Weights of a small transformer language model.
Size: 10 heads of 64, MLP 2560 ReLU, 76.2M parameters.
Training: a variant of Muon for these matrices, 1096M tokens, 8362 steps.
MLP neurons of a small language model. Each row is named by its layer, matrix (down: output weights) and neuron, and shows model dimensions 554-617. Each number is 128 + 24 x the weight over its row's rms, rounded and kept within 0 to 255.
A block is one neuron, or neurons of one layer that tend to fire together. After each block is what it responds to, as a language model described it from the Wikipedia text at the highest values.

L8.down71 [ 77 132 131 166  96  60 116 137 123 138 140 128 138 112 157 143 136 105 113 152 166 139 148 145 118 143  89 109 138 109 136 112 170 136  77 119 154 121  86  58 161 126 137 169 145 122 128 134 121 129  40 102 116 163 119 153 141 122 132 113 181  90 138 119]
Responds to: Subject before verb

L3.down242 [155 119 138 159 123  88 172 129 169 163 121 144 156  76 135 115 157 123 153  97 103 136 144 137 121 117 107 101 139 124 133 121 111 115 141 106 152 132  83 113  88 100  97 116 166 134 137  90  98 135  95 174 143 118 141 113 138 104 180 152 127 136 153 119]
L3.down377 [116  88 138 127 113 160 107 161 146 153 124 113 116 117  64 116 150 157 142  99 118  89 169 126  98 100 124  87 112  88 164 137 130 123 101 153 145 143 130 140  50 147 113 151 149 170  90 152 105 107 120 129 130 143 150 108 128 142 182 142 127 172 145 143]
L3.down704 [102 135 155 118 108 119 118 127 110 116 150 137 144 151 122  92 131 147 126 172  63 137 161 183 132 112  98 157 183 157 112 108 121 124 127 122 120 146 114 127 137 164 119 111 156 163 105  80  98 144 155 124 169 140 150 136 117 144 131 136 129 101  69  88]
L3.down864 [120 120 120 147 135 114 165 150 110 110 118 110 145 132 113 121 120 170 143 135 125 187 144 103 119 108 105  97 131  97 107 120 136  80 139  92 116 135 147 127 161 108 130 102  92 135 158 139 139 107 204 140 117 155 114 146 128 128 147 126 117 116 154 128]
L3.down1424 [125 153 116 115 105  93 144  96 154 161 164 120 128  99 113 129 114 144  72 159 144 126 115 137 130 104 103 147 114 178 118 109 132  98 159 151 138 134  92 144 151 130 119 123 134 151 147 113  90 117 130  98  94 100 142 143 158 117 156 111 143 175 131 106]
L3.down2089 [163 131 121 154 129 120 132 139  93 108 131 144  97 122 104 122 169 131  86 121 137 116 121 136 162  89  98 127 111  84 145 137 171 147 100 149 138 130 125 143 114 128 131 130 158 155 142 133  77  98 124 121 130 173 118 146 172 111 123 147 101 139 142 153]
L3.down2360 [148 105 128 132 146 122 122 116 114 124 121 101 158 132 163 189 134 112 151 166 117 145 129 140 148 107 138 151 145 125 168 101 150 151 110  65 159 140 117 131 172 161 104  98 125 125 120 140 132  96 116 122  84 124 112 120 114  92 154 131 146 130 163 134]
L3.down2380 [131  78 122 138  99  94 166 120 144 130 107 135 113 113  95  87 110 128 167 134 142 125 119 154 125 116 168 130 107 164  99 174 104 121  86 165 148  97 133 131 106 126 118 140 162 139 120 134 127 131 119 138 117 126 126 131 157 132 116 165  97 118 133 137]
Responds to: Narrative event predicates

L3.down317 [161 142  75 116 122  84 149 159  93 122 120 124 139 125 149 164 152 105 146 117  94 132 149 103 103 163 163  84 158 143 133 150 126 129 109 135 122 126 140 150 132 157 156 125  95  72 151 140 132 101 176 127 107 149 134 104 132 187 142 145 117 137 153 122]
L3.down1149 [122 161 128 146 110 120 121  96 146 138 128 162 140 107 132  86 122 111 143 152 131  94 134 138 114 112 130 137 166 143 127 132 112 136  66 132 144 146 131 116  89 166 127 121 181 141 139 116  92 114 154 191 142 143 104 117 147 164 150  55 129 136  99 133]
L3.down1304 [127 128 136 156 152  97 159 101 105 152 127 144 157 128  87 130 120 133 125 149 104 113 100 128 191 138 165 141 158 127 124 138  56 109 128 106 120 159 148 131  90 162 143 127 134 187  98 101 105 120  97 113 116 136 100  73 131 183 116 126  82 174 119 151]
L3.down1548 [132 110 119 134 100 140  98  94 125 131 148 156 125 138 126 117 162 123 146 145 133 140 129 115 121 163 177 106 140 146  79 104 155 151 108 113 108 157 120 120 127 129 133 142 100 107 127 111 108 119  89 101 132 136 140 104 129 142 137 141 103 164 118 112]
L3.down1567 [117 122 165 123  93 138 159 102 166 189  90 124 132 121 118 148 114 125 116  96 117 120 116 150 139 120 159 129 152 126 129 138 111 131 144 160 135 119 159 121 139 112 117 100 160 120 109 127 107 111 135 132 138 144 115 121 128 114 166 121 183 106 108  84]
L3.down1608 [128 114 113 112 104 108 125 122 122 193  84 154 127 136 119 101 127 119 119  96 130 148  85 138  82 113 168 144 156 155 110 136 110 122 104 104 173 136 167 116 137 119 104 128 119  98  97 127 112 120 127 116 111 149 139 119 133  86 156 100 144 125 136 109]
L3.down1609 [148 106 188 116 135 147 129 113 121  96  93 156 140 157 143 120 127 106 165 147 118 118 143 146 116 152 140 158 124 131 135 153 122 177 154 110 144 128  95 118 148 192 163 119 103 165 170 153 141 137 143 132 121 154 128 125  96 118 163 127 172 149 163  94]
L3.down2413 [138 108 127 117 118 138 193 126  68 149 151 186 173 143 138 146  94 133 125 121 121 121 175 143 100 133 137 143 142 143 110 107 105 131 141 144 126 141 104 139 131 139 128 101 156 141 114 176 119 110 161  99 122 120  91 153 189 166 134 136 157 123  71  97]
Responds to: Action/event nominalizations

L7.down5 [112 125  82 134 106 128 150 110 106  96 168 147 157 105 141 155 123 117 135 117 122 137 116 152  98 159 133 132 132 152 123 153 139 126 106 155 144 151 142 117 101 153 164 130 140 133 130 114 125 131 132 175 138  89 113 106 147 122 126  98 140 116 134 117]
L7.down379 [109 170 127 144 121  79  99 151 145 144 120 136 154 111 140 145 132 129 147 110 127 120 131 174 138 117 130 105 156 115 157 119 109 144  84 108 122 107  95 101 168  91 130 129 101  98 101 160 136 125  88 124  76 130 135 142 163 128 142 113 146  81 113 170]
L7.down640 [129 108 107 105 122 121 117 165 159 117 134 129 169  99  82 120 145 102 169 132 130 136 110 133 141  98 111  98 141 128 148 128 149 134  69 159 111 127 120 107 148 174 150 117 139 123 135 151 157 103 138 110 126 110 169 148 147 144 136  96 128 102 154 146]
L7.down717 [ 99 111 105 139 104 145  88 130 157 125 109 100 127  99 167 141 132 114  80 149 143 114  96  99 129 172 114 159 168 112  81 123 156 129 131 169 118 107 106 135 108 121 121 153 162 126 127 152 117 108 146 140 128 158 152 141 162  83 143 134 139 142 163 100]
L7.down853 [135 109  97 152 111  83 149 137 148 162 100 127 115 127 129 120  98 155 119 140 122  67 104 130 135 133 151 118 145 131  86 142 159 158  81 143 144 119 124 133  99 108 133 129 154 137 164 136 129 150 133 133 131 118 139 105 135 107 141 110 117 128 146 111]
L7.down891 [184  82  88 143  89 141 138 118 117 112 136 124 163 126 114 126 126 123  63  78 121 130 132 126 120 150 143 135 120 134 120  96 136 127 151  96  81 149 111 115 137 144 136 154 126 164 115 129  95 116 155 158 122  87 158  89 157  80  94 115 129 120 161  89]
L7.down1558 [118 130 128 122 110 143 161 167 161 106 176 137 104 108 144 117 160 100 108 139 151 147 140 150 127 165 123  98  90 140 116  95 100 148 101 121 110 148 129  69 153 130 142 128 160 151 110 147 140 126 114 138 111 145 142 157 119  81 147 117  91 141 134  93]
L7.down2297 [111 130 108 134  86 141  69 135 129 115 114 141 127 118 128 172 139 164  79 155  82  73 141 158 181 106 123 152 161 150 144 130 124 126 138 127 107 137 100 154  88 117 125 126 128 166 132  97 105  93 130 121 116 140 162 121 115 148 168  92 134 144  98 173]
Responds to: Before a character's verb

L8.down54 [133 100 106 158 118 148 131  69  93 135  97 112 135 153 121  96 132 121  93 144 144 120 105 113 158 152 139 137  81 148 151  99  87 111 101 100 139  76 170 148 140 152 114 101 143 130 106 133 134  92 136 114 118 149 126 133 144 126 174 127 118 124 152 129]
Responds to: Abstract action nouns

L7.down89 [143 135 123 141 125 127 112 152 130  87  92  70 137 115 153 145 121 127 118 101 135 109 168 110  93  73 104 137 117 179 132 125  96 152 107  93 128 110 139 115 101 154 147 132 112 115 160 106 108 117 134 114 150 146 165 101 117 122 137 103 143 126 132 110]
L7.down419 [158 120  77 109 148 134 118 134 115 137 178 101 165 193 137 146  95 113 113  71 192 152 166 132 113 151 119 118 182 110 168 116 106 146  98 113 165 124 106 133 129 135 142 139  91 133 143 131 112  86 120 146  89 164 135 118 129 113 131 152 172 144 118 126]
L7.down953 [139  84 144 112 151 131 134  64 175 136 156 103 105 159 129 122 123 147 106 117 132 182 119 158 130 132  77 131 151 135 158 127 148 129  90 160 138 178 137 121 116 139 145 129 127 149 114  85  99 121 124 118 132 151 129  91 149 111 111 103 100 150 132 121]
L7.down1156 [140 118  86 137 153 136  88 168 134 155 114  92  85 148 107 136 126 143 145 145 122 151 179 131 129 128 154 162 144 159 138 148 139 127 122 100 153 155 150 136 143 118 137 113 106 137 114 154 115 153 140 113 121 147  76  98  99 136 136  99 135 191 131 111]
L7.down1256 [148 121 134  98 128 123 113 159 145 144 145 146 130  88 142 113  94 116 141 173 108 125 139 205 135 140 137 156 140 110 166 147 156 109 138 118 166 157 146  71 128 112 156 160 121 175 157  82 105  94 126 155 135 118 147 141 159 138 140 154 122 142 120  96]
L7.down1391 [106 122  98 163 125 140 121 130 108 142  82 119 112 140 132  80 127 107 138 157  99 130 151 149 144 143 111 100 132 124 171 127 158 151  97 100 110 174 142 181 102 171 139 114  90 100  73 145  99 152 132 115 121 123 160 113 148 160  98 100 138 128 155 120]
L7.down1570 [163 109 107  96 139 152  79 105  83  83  88 106 109 150  98 132 189 108 137 147 118  97 147 150 102 103 160  89 131 112 114 169  83 131 122  98 125  92 161 157 120 144  95  82 124 151 160 112 114 118 110 129  92 144  74 127 118 144 123 148 125  87  90 139]
L7.down1691 [136 154 140 119 137 139 107 114 142 159 149 149 128 115 116 149 125  87 119  92 102 131 107 145 106 125 139 148  96 150 159 142 102 122 112 157 134 166  95 159 139 132 130 163 132 123 122  83 130 120  99 109 144 147 147 133 118 119 174 115 130 127 139  70]
Responds to: Abstract activity nouns